{"vocab_size": 512, "norm_place": "pre", "bias": "none", "init_std_qkv": 0.0244, "init_std_up": 0.0244, "init_std_down": 0.00575, "optimizer": "muon_variant", "beta1": 0.95, "warmup_steps": 200, "doc_mask": true, "dataset": "wikipedia_en"}
MLP neurons of a small language model. Each row is named by its layer, matrix (down: output weights) and neuron, and shows model dimensions 0-127. Each number is 128 + 24 x the weight over its row's rms, rounded and kept within 0 to 255. Numbers have three digits each.
A block is one neuron, or neurons of one layer that tend to fire together. After each block is what it responds to, as a language model described it from the Wikipedia text at the highest values.

L3.down554:117093141127111156176115106171142113116115093100176082120100086125104127103114133119134160134128136068110052139128184141129160117103126107135119126171144118101138141120155137111138082101123113109118088120123122135123096115175154124106111176162113122117138149119115154139127052134165134134091145103165126124154148076133142142119094149132098156115093142096150128140114089145155106087115
Responds to: Fires on an opening subword, chiefly "re", at the start of a word split into pieces, e.g. re-ference, re-ceptor, re-gime, re-turned; sometimes ro, ut, c.

L2.down13:174135075143185102114155130119123115200133172167136120109130081106118159110162148133128124138157163131128126087123096126127153088191144132131127125149129106119084130126127150157141070131142112124133121112131142144122120117099149118091064143161125125147171063109107160108104156165079145129138149135108152111098123137107143102173131096154121161121154117075127147105123134083127102116130
L2.down255:162124161119132112147170119133129157123098171134143173118078162154165146148181157146164100137136138113123120113130126150080150109144163120158116158085124106114117129103144129118155082168112140092083153127136175124157156100097132128152150148150174116156120103128113118116114147140110123137135128129132124140131096136103133134162126139126097124100090106133096142133144140115130131128130
L2.down306:128120144093119171126145177107120122116078109128143134151105134092117141075118100076088117165136136171147131091123127139132099143131089094213103157102171096115144121110175136172110147146122117097105106102148154121185130098168127094144116113152111100153151107127117146122154134130142136131131143174132134129102101126098156117109118140138123081106115117105128148106147086117128125133122
L2.down389:138167117125093113115140098128104137106141116143117134121134124146139139138129137126138134124134127153107101108135108112139082144181142143133123110147161085148164151146146164077191126069137127104148101100082118171163096174145115134084123117112144123104138186158154148139144144153108137134132110130150171123152100125130115087115139164106138101150118142157095107119188116141122044089145
L2.down447:125134136134165141164123145105141120123134126139136131168116144118100150114106126173131110102109134121170135120092120149116126128134158133128095116108161135156127160130151154143144131120106150144137128118107116164139143150138150176118147138105148121125108145175100138163075122153176149151145139133104134079052119107106103125101098156101153129080164159144113159092161121101093117121111
L2.down761:108121127127143103166146136114133115108111117123119144112098121143106146154181132097135086153125138118096131101134078112117134136138125148137119151075150087102152156115167104143099165135112120106133139113116111138157103163135151131097159111119131134117118126085156163161128148176123105096117150114178134131081152119134143156053147127112145140089103134131177115149146111142131187116131
L2.down911:135118152132076164128105129135157128135090106157118152120131142127146150088130112166154150124150116125096134127105112072106134090141132094114134154131182098141146138093115136167156107125129161129103130062065135158128131110137126122119150082113124099156104117148178116117140151153140107139140145143139170143126158114126080110176122141053114130103134121164120112127170119122102084086160
L2.down959:125119117171144158102142100132124132079066119096144127143129134133144104116146097127112096164122116145120133146117111089106137102124103127101150143138175108112085148081131098122157156103092122112184164171117120115115111104111071132150148145132130145069128141183177109139152116112131157124165126068093143188153118117124147111130117136174146166111123127138129153125135104124078152144156
Responds to: Forms of be and have right after a sentence's subject, especially "be" in "has been", also is, are, were, had.

L6.down197:151134088106125116108142097104154103117134158122099164179147091151122127101144117109162157099131091118121110109126142140117113133116114136067158155130150159149159121148115173133126126125103136109188107129114147165087133160113138116135134120148136126132137147106153123102125136144124111104145102152111087106085119134114131090104105109145105149107133137146120092111153107112198171167090
L6.down444:122129121165143115120157119108129163137157126148157151134112145077138072112110136105161156091137063163135150105149106114110130102149075107135109134110096071092130161113153067112113127092141129163127133152151140161131117151171117122148095126093109115104111120132120144120137129119100104121095088121140134121145114141123142144106166154131115170111147123156115138154182124096076134157182
L6.down477:128113122154142084149135140147113115101095102117122129136089131161137121153143132099112172137118110137113149121113099121124104095153096137148145134090109111104169135172111125127104153132112095105126124129152141140136131162107157076122112092112151185117159122123095087144155163120140121116123179138172149157129116135119122128131151185113131155102091121123117143173174149124046212155145
L6.down486:150118168080123144102156096122137141168112145124108156083122135092093137140134105149147154104099160115153128112157107136117134111072113131123118082052152154114095146115096103119128170112096117135148167102125152112125138127137148127155097137127174160141132115081102151099117162142104114126118086146133114144158119115154147116143112133166125133092131119173144160092094157122081168103148
L6.down512:144151117115119110116158144131156158161129104132129133133100106113098106141150131140110123161114132142147108136083105107133108101097097162097093123150087112172138117149139120173120142169116108111148102089103117132130142126122122139103136117135111114126164131106134195158118138136117135109126106114178111153104135150158083081132129082103145096158118167138120086146128141147063131098119
L6.down760:129188101137168159086171119131155107106160150143112152149080140109111141141123120173123115186173111131122136119110129122123138124137132122140124103134094142090099147137110178106130095131135132104111139147116132130153105106152109128154146115146158151162088083153118116137118139176101137130130140123139137132105100150130095142106158158074118154090118110143166160064112129149068143106132
L6.down863:111147104203112082135147096095116126111114093136136149094109161168141136177193122145130168141163080140120115115089130116144123114117144120078124141096158159094131127120133131125064127140126173119140160130145116155129120153153133130105152127129118111149130149096159142181107141117144102107112142101107093128111113141138137124164124118154133149101128109138108166140149118130073156126127
L6.down941:177127112156094152167154180122107125088118124145156125102107154136124108118113111133094136094137103123110076122096211082093077139100100126133124103128102060146116162134134154115106138153155126144121095133128139105123182144131151131138142122128181103106114101126135137153129118131114155173102139148109117136115121163131109123104140134142122146112128133174110108113171110164111130129141
Responds to: Possessive markers before a noun: the 's clitic (Marcella's, the film's) and possessive pronouns his, their, her, often split as the+ir.

L3.down78:123102109177163147134091134107087079095128138130104119150142132143136177145141133079131145120106078152133160162096137193125136106144117125107149098112158176131141131125146152122127142120102105154129099109158127134146058145103132119097132086145137109094168118106133099108116130157151119118150129132119185123137149125148138124145128117139109142148122145128134120086140117109062149176142
Responds to: Final pieces of words that modify a following noun: possessive 's, the completion of its/their/his/most/main, and adjective endings like -ial, -ary, -al (presidential, literary).

L3.down923:134099110106149116145140128103126129141116082139159156197126151079109106099115065141167141118145100153147137154157165124150118103114137162125139096156154092130143138155130102116088113129195093146138151108095194100133120099144151160167119125127125121152116151107132087130148185143089133122182117139152117106114136129119136056073118158083112132093127119153095097126129127146122142114161
Responds to: Fires on the conjunction "and" joining names or items (Isfahan and Rasht, Track and Field), and on inner word pieces after a split stem, as in Glob-al, Gat-os, Ng-um-bane.

L3.down269:131131115136149130133091068140174116116135156131119138168104093108149117147113106114136140176144101148087166149134109159176155065161129151133106135075118100105155157093153136152116123139157099129145147122123104144159151130116170116112147127137135118112160093130129082172135102084132117097122170133094132141083136136131096124113103109126119086141145100137091121141146164127106113117136
Responds to: Fires on the token that ends an auxiliary or verb right after a sentence's subject, chiefly "also" in "was also"; also was, are, has, would, to.

L6.down73:132092097120144140140097124136118123111131138105121124166109119158155086144125122097134104134141157156113188111124176109140150159103129132144121109151142160152077137141124140115151176148093143124106150121112102116116144168076175113108189089134130136115159125132113136109114110092143113130175140188113095154110116101131146114104155145106122161103120101146150103134099145108112091065116
L6.down93:125137127131113141112128133123144153122158098121163152165095106164136126145162126107124109132122066100099096137114113155156122146145162109118111121148080149107171164140137114137131154089092158081145128135112108156164069119106151137125092130144163099144104146115109161096115118111138131127126129140114163154097128127136165121127138145150154143126144135108146120100111150114149119168109
L6.down296:140101107096153071164134145121128139153110120110130116099136105172096163118114093138112108152188115153156096140119085104137134172113095178102114123140143167116126092149161109130144099118117115133114172137113130128165084137157131074131121176093141145132173147111109162173108118134147154134124141142114090162069118117170126104111134107136126119151140129143124144117128144139060161125144
L6.down354:116121121131140161112124150132162149075125160141137109134148144096144107138130110145123171131125154131134067136118155158118134123127128108156123151122104142137138135164140124152125160116117123124162177139131111124135157134166169139164125118125145099105158126148087124110122114106141130108139124148117081118134135106118101097131094153141075134097105111106111127105153159131110135102144
L6.down402:146080140152150102132111177136120115111155108093152093125134121124145140135119141089141095154138099138132115106129105140144154135120169161125115154129099133140135122120147207143069143126160149124172123174090180087138105129127151128127072115131101104116177146147169111139142129117164129141138123085151119105156096148131144118172169146152133103149090149157096095118146078129093150166071
L6.down471:120134122143153101100113134119100145091162119110132143140130107136134129124113127099108109125136109148115116108111108126157128075137124141127130173141139160140117134146115126139148130103136142147125088143150115130153113082131195123152122143101118172135166126117122122101109142140136100112120144108146155095185084149097123120135148147146139146125109065178120116132150111149108114145106
L6.down846:116135127144129118102108133103130184108140093143106101122121130121133137107140121120194124130113124110159145170200114142155120144121146144131108154104129141095123120170131117135152157120111144114156123143126126136081104152131150115126107140102141115129152139073128166112153106143125125144094092140148080104136123137134158158153130149113146092153114115149118114130164080166124120096173
L6.down899:124138187143135112112113104129146134139149117101143141130118086166088102170171137118163097115162147167097145070147127139119103085100086147141131124140102126127129098094149153133139142096085129133106150125132093077110086100120114144130093166101089134096141093138141156152165161119141122160114150114112160160109128143153086105169141132152179126132109082094140080120124154112124101162153
Responds to: The token " a", either the article or the first piece of a word like account, additional, age, mostly after a preposition, verb or "the".

L2.down126:120147169149127108095155092136105123099179058115101157164158153110122164162108171156141116121105145141123084089098138139111111100101112127147111090165103158132141107106118134133104151099094154139149112128121145095136120105153102131136169168157154117152145111112110092122122124181131127137105164148116170151150172157139140111143124123125131113155110104129129110122139131112039156153116
L2.down180:126138144111133130135133120113115156073131064156128131134145116115117142117115103103134143133118096122151123165134138121134095130150129148128099107133156155124152181114127101123107116126110095124117155127134120078128114100168155167115122092158110058163146144129159161105119105126147096104156120114131160129122115129133110095156117209146136130136153104182167133086137107146075092128111
L2.down320:130116099103155093116126126104137162134158127131141090160128105128114138131124126087073133133140118115161157137135138154120141147136118134122142146083185167168125169065144144101103141146137098109148159140110108149151116129167112107102174169103106136132170142121147107077099185114161156121148118094102140128134118165145116112140126106136116136144138124142117128126124131135136145159122
L2.down335:135109143107126146116120124134147121068143090118168150162118148123160087145097097102141128152146097144131158120122126126120104126111079167108114106127172116113131129136148113117155148116108127100121117139165187095118117150152123133163151120135148140149146140130118119102123122142128123137163155139106175129115129169115109121169128144120114140062089112133150138053151076112093143124109
L2.down337:147111119124138117146148097089116103144109114133102141135165111164095172120124138076109154151147112113143120129114137122106148124115147098128104090146158149139155185130145116111108124149151098083135097125097114177150093138134148087148183115099133086112130130165135168119136110133148162125127140141103127121117127176145126176157111152114134127086152091139108147161160150111033176116128
L2.down770:154183113121125125105167128145146098066131138123101141175138140111119178113165120113127112109130144146101111122110145161113179070123076076167153132168133125146150118107123159113146115123118085143127094101131110118129130110155128143149144118179088126121141120123136153121127132078164147126115127144125104116143130161160120105123140102126222124120117109104104106152132129130110140127132
L2.down939:118131109136116094155124121149136115146110154123147168145142132130131156135155134109128094114128170156142130121143152135133089127119110089139137131116129137157175128119106140123122103100143073132160148109122147113130094169157102138153136095163109130140152132164116083115118118110162178159132109078161131132119116108131112098152108134131131112129153131100126125112149113128129157144115
L2.down999:120142079143158131105111147122112118147105100167125153079125158122129156133158166126121080128113129138103133128148117121098140061130131153128137132103108135120135116135133146137080146141130147139177147118101172133129130140188138098134167144159105123107144131124096144142125108148059132133136156120122132157127134157151121121130176181110164131093136082128126137117117132160122129098137
Responds to: Possessive endings and pronouns, mainly 's after names or nouns, plus his, its, whose, as in People's Party, Saruman's army, in his office.

L3.down290:110115104140160160099104132123116114104154122133163109135129144139130154139142142125122123093176127113118147110133147119146121161106099145120067090121097119147135125157187135088122157093123120119134147150114187137101132106123152099148123154113112137141139118097109201126121152126134138139135115087141084118094114133142146115168153138152112141135087142125134083121159107112139127163128
Responds to: A standalone "A"/"a" token that begins a longer word, split off in names and list entries, e.g. Angiosperms, Air Force, Award, appearances.

L6.down101:103100165119130092138102104105117136116123092148127157172141175109159116118104141090135091135093156117118132162119117124152129119123116147142114132119126131134128123112103128096123131149138154130139151114111114133099107113100144122116114121143161127149146125139111063106104114156101118147141104119103162067160112134094159128139128180105122139148149134080099121094157150130077155114115
L6.down321:119141133137177127135140119095145131089145145149136108133125091157120102151126136145087149196104120142135113118120151102158120065124123163120131141132107141186145138122151109163104129133141113151097131144183080112112113115138134149141145087097137114101087097130120127109165112134096140109066115095143090115142142099152117103103108146140196128103124159127128117128107110159118142131084
L6.down504:121136110115140135162100167157142129102142151131088097136135123113145163127100137168110079134114132108118178157130106142141121146203095129138096124123111119147088162146093118144121131131181135114062147137084089158086084094103091124144137115135123167112142150111158150120152119132111105147111136143134140108101116125123093109158135125117157133117117143157109111112114126113053108147111
L6.down597:098139129146131162157157147140094134090096110132182122124126097149132119127141161156131119112143150171134102120150125137112158161137098145171099135113111091123122149098085139138135105133158174115097111109082105134112120138118137161142127112158105106125147185142169143119143161106128166133115122138131142137125113127117128137120109119149113143175061122138094164113105145106064087128155
L6.down675:122168124091103148104192120128114083109142086127116118164123131146143114130144114145140089137135103150131120146171149141139160107159158139151110124175131115151125138106149102148155129179112145144115120131120128109154111121135114105096127139126089103109109132127105119129088096105132128149163151127136169135132105071114137126151088149116135135098132132118168135133115122116137154143130
L6.down784:098132117164123110099147137120179101125125130151105165194198112131146166141126140133154130090133129108144121138140119161075129169115135128097095123169160131099142125118150128161161153103115111121141149157136084140092098130122119104135141137113154147137111107096102090133111108109152128089129118125113135122122061121131121115159110080117143100196083140138145118079115117112144119145119
L6.down990:079133117135135161119154082096133114108093116151140156117138145125144168117132081131123123145151160107153125158108170124134147070193118118109093145134167130197113104105151122118121119193136090104129172107137139131151100127122132114125135122183145140093184105180147105182090151139138192122124117148085161122133101115172101125148144176123115145074096115139104121119138112145091118104144
L6.down995:128126102142085117133099108145135109147154133158106119125113125103118182120189143178118117113104120089157129090156085134132133095154129061117088130179116115137138123150128158144121130114081123122144154124144109133123122114141131111138137115115130139113088107120127112098131124100136122149169100097088137082156126126116144164138167133187093134141143088103113128124102168115117134114120
Responds to: Main verbs right after a sentence's subject, mostly was and is (he was, Kashipur is), plus can, be, called.

L2.down159:141115098137108141160155138124150147139155104127161139137127114111112136162126144122135115139137138129122137101134170101133132148115141169119140174145074148133154191141128114102119089114097160111075082098139144132145112127178146103146116151129106097178181144122065147099130157124098146161173108146136144111115141135074147091160156153085111089098138125138152148074150121114106161127137
L2.down182:114137134145142125124114129117137108142145106103185112161099166151145155151127122143112092097151126124181123075115154135132149134142111141153092095145157133119142134124143126111150127098127129063153149111137154109141133136053143126125129091153108099185142142129084178161102182108141106146132107117090096129108099135068141125182148176145128133150135134088114089122179112167116084135112
L2.down246:113101116149131109107173132103144116105167134107103128129124169185135142141125108097121091121107150116109128137111121083111135134134118103103113175167167144121177089115185136109144148107134172098139071111100094105096154103112137117135142130145097131134130123118170146113129104190116137112121137137128148126135125111133129097138118115089175119073126151148131131118132124132095183166125
L2.down565:131122142132142099153104125084143144060085108138128113114144171122130114129136100135063110151134126104120122126108142092138157198106107170123111118109120138114132116185162128138135103133144164106098138118117138116112140134085146134188104121118114111138179147110088137139126140101119096105160154197135141111111126109101124150121141129099131124070133118085118128101080117151104081107093
L2.down593:116129117098156148112134136106197145115100136144123144125116136134140098143134115137129124111077117101173154099143101142127136137125128130125059124137137112155120150163142111116122126139124115114119110130115158147128110135084108107183117082126141108124111118125170139136107163140137115117102103136141145079143158149100101114119201146139145139102090116172125139132091155114129118127082
L2.down961:149110058133121129147113127140129168125130113121172135141128137100113120159089142134136091098141122160126134120119134081058156147102091134125128154145136137139139114157137139129095133118083156119149121127168191122104121146140138105160171128144159131114136066128128185110139123143111156151137141136121124124122126137144150107177128147105141104114087120119147108134116102171083121126133
L2.down966:125147138176136107118147141115161082117130101141112114118141167139126141168130079144155131162150121123139097178107148119127154150126097143148085126125115132117143100142142135138125080077122130113139149104124157093134151160144139118127136105118158134129130145110131149164114147163147097144130137105158112138110110126110103094172102101125119097095132121103111128152096134159147131104172
L2.down996:112098133160173165142121126115130147105144135145141078125105092125133128180116091108132147162115079098169117142111111122120116125126156130117118126120092133149105181133141144165160150113138173134133136124136159125150136099107193140157134126102147133156105160121128114141081182107084121112134125149138186164127158147105085096136134181133090105121104117089109165111138104154121093134098
Responds to: The token " a", whether the article or the first piece of a word such as a|ddition, a|verage, a|uthentic, usually after a preposition, "the" or a comma.

L2.down266:126114134122124091121151120102102112117143129080096139063154165177130142145122163155102182124169136138106091151109170145080119098101125135144147091128104111117137090064120191129137114153130112167094109112121138122147107113113118153156123129151185130133124149128112185118149130142120122160089124155129126103123133136115121118151121094131146160110111145125151099179170103090111151074161
L2.down322:126127183129117097113082128125135141117127075167136111152097126170110150156140106110148131138100117143127122147092149121129143141141158078147142167105149139095096146131141085109138124117156116120151112105123179143099115150182092126177122097149079140123152146137152151107138119117128105118117146114135150098095136101121137105121121151121143102135114195132132120110104100114140105136101
L2.down345:126116184086119103117126101140106141136117149143142142093130074176156133158142129182146108126119085132117153101088127156115167173042127115150119109160116144155154178118120105160138102131118143118095116128139155164106075111115120118172124125131123096094115132152157140155114079093105155197119124149144137116160111117101153160121137135134123141119103112160117093131118112135143116121117
L2.down448:135115132128115136150153167109135129158167120106109145109151171140126125117125138113153138101098153117144129101140152152139136103090122132134098112132151112123132112100156159152118111119169131121107162081158141124128151138096126134133132133110181112160166093129126107084163108123127126111132147126088064193103120138077117106122125115136139175104122106113127107150110082147125119098152
L2.down461:097137111136105104137130143149111118114121119118131115122123098107141131113163168116116121117106146165108178173138169174162127105137085124109116131136116130139130104156129114096131078135137102161185110082121144147108121130118123153103111140135116150142138140105106123120139123121091146105127142164117100129116116128119105108118117201149122085147111120128136125105124133088111146124100
L2.down553:158174140115084106152108106129110141118115086125150138098136139113161113102137119135123165104091130104129122131118155164143174143118164099137158143167151095123108084146141156105155168111162149106145073126142101149109159125138132117118115121149138103142081114130151178136144156110078141135135130150167109126082140119057143129145109149132121130107110103128171119151143100081096107096120
L2.down649:114160123109126146159098124121136132099096139104063107119144128120087122121144122144077135121158100137101079114159133113135171142155128171135152135162134132097143094146137157123144133090141126135144129130141160104118153072169145103172154134115157129124066148111126122159129126085131087134142116145131131126088122104086125153172153122149092147127107145151170119150118106137157101068134
L2.down716:153116160144106089140085135131120146124144118125136138081119116128139108097177119075206134153145105128123160151128131157096146113127120087181121131164120136130145167124119157101132113099169106088146137112129163150132097161132158093107112101131145120127125163130132086124151099111129117176146155131149123150147095080103141122093091136098097142101127137125131107125119111127151145036109
Responds to: Fires on a word-start fragment, mostly "re", sometimes "com" or "con", when a longer word is split into pieces, e.g. re|mained, re|cord, com|pleting.

L6.down77:090107129128136117127147117132106154133133130148087173128139117135107131144133155120136099136162152163116118145096147152111179111134136082139090149127140125161179132096112179123146129120091128111106156145128116158154088080146133112110128137135070131129132117107144169120116116149166098152115159141167121142097135118171108090125170093099122155121083100135097179099111148075101137127146
L6.down156:169166118133118116164165078086126142130158122149067184117157102118112116109126123081107130153144145148135115132109149120117129147128111094161155096124117146154166168115100125130130157105104107141157154103150153161111117088135125130118158118103110133123142162149111118148106072123130116131092138133127129157107112080112100141081101143138119118152137114091130106105144146109174126142122
L6.down244:145164145135134119134161105161150143178179117154103145139100097129114176135103121134124105096121147118163085123134113082118124122143157129129110123152138156166115143149141136174137146112108132139168123096074119129155128142140125096121126113137137124180119102139155130122146119104121158130111122163134112105126129143137096128146113089119118088073113139131153126135151132163105113112121
L6.down358:159116091145107114158105130119062095137123143141110139162157094107105092129115131145080149134176114162121119147116092134063118117136109124134123069191140139142144127140161146143134147074137129128122142140099147151127138134108102140158125108152111142149119130184139149123117116122123125142113109125118123133081139145110113142146160158114115154146149134146111116131099173179207114086167
L6.down438:133127127147120095145090135148123118127136109135142156111110106131147146152117142141127155113152168149138127141137134166123138135141134124125144123118154067117140137136115102112152120120109152107119112112094109166119133115098122191101136153121163151139128111144117099087182159145123152101153116148128144104126121164159103137184133124077120098115141112108090141079139128113061126120145
L6.down441:098129093147104120164147123136096157185120126126137121101131088108167115141121141142118158146111111124140141157123150121138187166122107145117100089103122128153111145127131136109142088103139118186135125135115111102131141121109111149122126134140114108135154109134162147122133143097111151119098146083158110115166131109096153102112105167112124118137163072091125160127102141106158127126167
L6.down589:130082096143120156119125123144127112178111092138127157107155146152110138158132137142120127167119129142128151160102163160102082181077137116141122154134114113136153138129113119113106101116111119112154109136181104156106117115193121164139118112142115157117120149121150126118100133161150128146182100146094113139119128036093113153142164117140113113094130131135120104145137084095128119109108
L6.down758:154139161093152125103165123128171135134101094084096137131116148120142141082111128152142139131183144120135148140104134106146055130116142153160158132191148190141163116130136127176153144156164130172112117137114104120134102144128167066118138105127143091129116122107124103165083112131147116123149132134150123114137135107121084084124156131101160127105104125122139126148132106085116120161136
Responds to: Connectives joining two items, mostly "and" before the final item of a list or pair of names, plus "to" in ranges (1960s to 1999).

L2.down53:120109107135134136111107135163112160120124134117161140092149135126073105118134129170160134126129152137165149105112144082102151137144137159125094126137146140177080129089126127153123163140134136143132112145113176116137165148143122124134165172148137094142176139147121110136157105111096101093114096120113116065175114108107154137117141086117119085096122143114149152161104153120089148131133
L2.down188:141116144097118124169175133116140152134159120131093119119089120138095111125102171126128122132120121115126119156161147114169163127143135152098073150120152151175147096137110109135112131139133126198135147138098100095121099135124139110133129110136130157099095112131130107113132097136124127144138114117106116138124087129158148097119126126098115146121115121120123120107147071099132109173111
L2.down413:128126109120156131108129080117143111080080092126138146115126112119154112116133184133108102137068139133148119114139117103179111118122108130129127157107111130176127129147064074151124144138108127180112135134155125118116114217141123147138138125136151185157140136113147151126126098104120113129091100136100123082156138157074154156112115086121133141117122133118120096157125081124141143133164
L2.down451:157157084126156125121162114102155100143108141137078093126126118165117149137135125106162144129121135166131115114117099070166126114141142140165150103147115101138137111162086150110178121162152092161109115099110104102082095161131156137115146103134115145132102135143150184139138126127111111091086150130087149145142117114117112144121117140112114115181103150162170142137141114102126099165121
L2.down512:118058157135147126167155163153124126143137126114115140101161149096160140158119128081153141140153147164110114156137127133145128100097090136169123133136158185144120153149112131169152122086113167139116150094092103127132116160112109122115103145127124118187135112096126104173106093144173156113103105105157180098112127116076160137129152159127096149125096119094118113091128112103061134132108
L2.down733:143145152090081159126114084123171131126141090105164157125086160126151088094117140136162103118120107123126118151098155156099118150155169115113171168123178084123115099160120111135129133184144123092165162097147129097108131135137117147142111124101099137088117114126164129082131160160127118132163117131130113122162115157109079132133121129130112101126130121125114108122141156127118095098088
L2.down789:117131117155137110126137123097132091137126133146129158096074155151120132104117104128109119131163142141153120127126128095164100141116159157116075086113158148136142108127111163147130155135120124112133115118110123119121127117118143132123142143145125145106124091171159126139125133151102104147163141129134092098116098121099120137100124169079123106108123135127192145086194104149069113089116
L2.down1020:137127102092138125106158141132167157152134198109153129138114144124140110135134145131144117133176132091152151126130141109109140141110151107143114138130117174114137153123118101134181072106162098137147131091174169121139126141106138098142110161116107181105165094085096144134134154091160164132156131082099110126115170124120135134137148142104114130141153152110111109107194111137127103121133
Responds to: Mainly the "st" that completes "against" (again-st the rival team); also other word-final or mid-word pieces that finish a split word, e.g. be-g-an, arrest-ed, whe-re.

L6.down64:087135186106103116123101110142107095173105135175121133100123111127166147124122131163087099111152135191134170111156194132118119182122111115104130150097109109154102097157153125152129159133137140109102127116124121130124129129153084125137101127104144135095141126089127147159155123119087126177112144162151117098096094072118092113129129096130122123083110128145082173156142150122111131162180
L6.down81:154119128099125108118103126106122128163120111136158151149130151129127144142113112107133125098146097128146184171115147129081124145113164120157121136081108116126183122151095148134144153183097152154126116110155095115149109126152095177084124093146091116099110115066121105127115133129091147113131124148129137120106147153093119145140127159153101138132143140106092114182144113095084137118190
L6.down186:154104123157101148150112152165140115139141084135113108109120123160081150130155135126120087093100153187118118162133137105118158086143136136167130145144132123140135122140155166107107165103114132140135106119077127148090146115112138109168093151124177145079116119069130086141166130169097089102118117147177135131157108132129125134127100092116122109156132131122134111100160148173148094127126
L6.down201:152160120070151080130100124143142131153142098125109133129132093139107086129170113171129197138115147134115163133126168101100164125094080123145124131114148117127143112138130141158103121120106136138123101117096111133123094103146137111114114113110138110126117164151073135128101108111113098177104141168108132140095162128095100129157114108142159116120157105172130146074141113126134116123123
L6.down503:098114120151169176143144099109140154119098143157121155135113110173121082126178144141135113145114109111100078141148150101102146151098140125153137135116113137131165110164094127138102116133117165161111091094082120134134129121132171146152123133170111124113122115099107129105139166169073134149061123156179131084113109156077079122135117123124140143155140114132152178131135140148117170156153
L6.down660:143139117144119146131120151141131077138131137120103115105152110149108107132125143133124135090155116133139135106155152131086155187137073109155134135117111140120116133101086158165109109133112100140118142127114131141169112121148174098153110156086128137101165128138099141114136143126130117134128120139144116075114178103114120131145118091128139141149091136120177086132129123130189139204141
L6.down715:166072112142136109149121139147071089155132100176121124150109114081105148134111125142113153118134096086163131150106098086116153140131127124129115158112106129164164140152142111084121166128108130137125162135144157107094119149157142166111092124154123143172099146127121122085175160115124188152141132105125128125134113117141151081151156138162122125111126138120156124110118146122189132109150
L6.down866:127156122096092157149094085158164101139110122137150176125127091174154072175099178147136107109112133151121158124149139110134135163087123084138125104099157138167154079110136096083174144115144128096151121126110123091144118133133132131137112155139131107125117153125146156165156115097123110119126116162084094113094110101128116123192144133158132093106107162119173100125148118138087150125146
Responds to: Fires on the opening piece of a split word, mostly "re" (also con, com, pro), often a verb after a subject, as in re|turned, re|ceived, con|struct.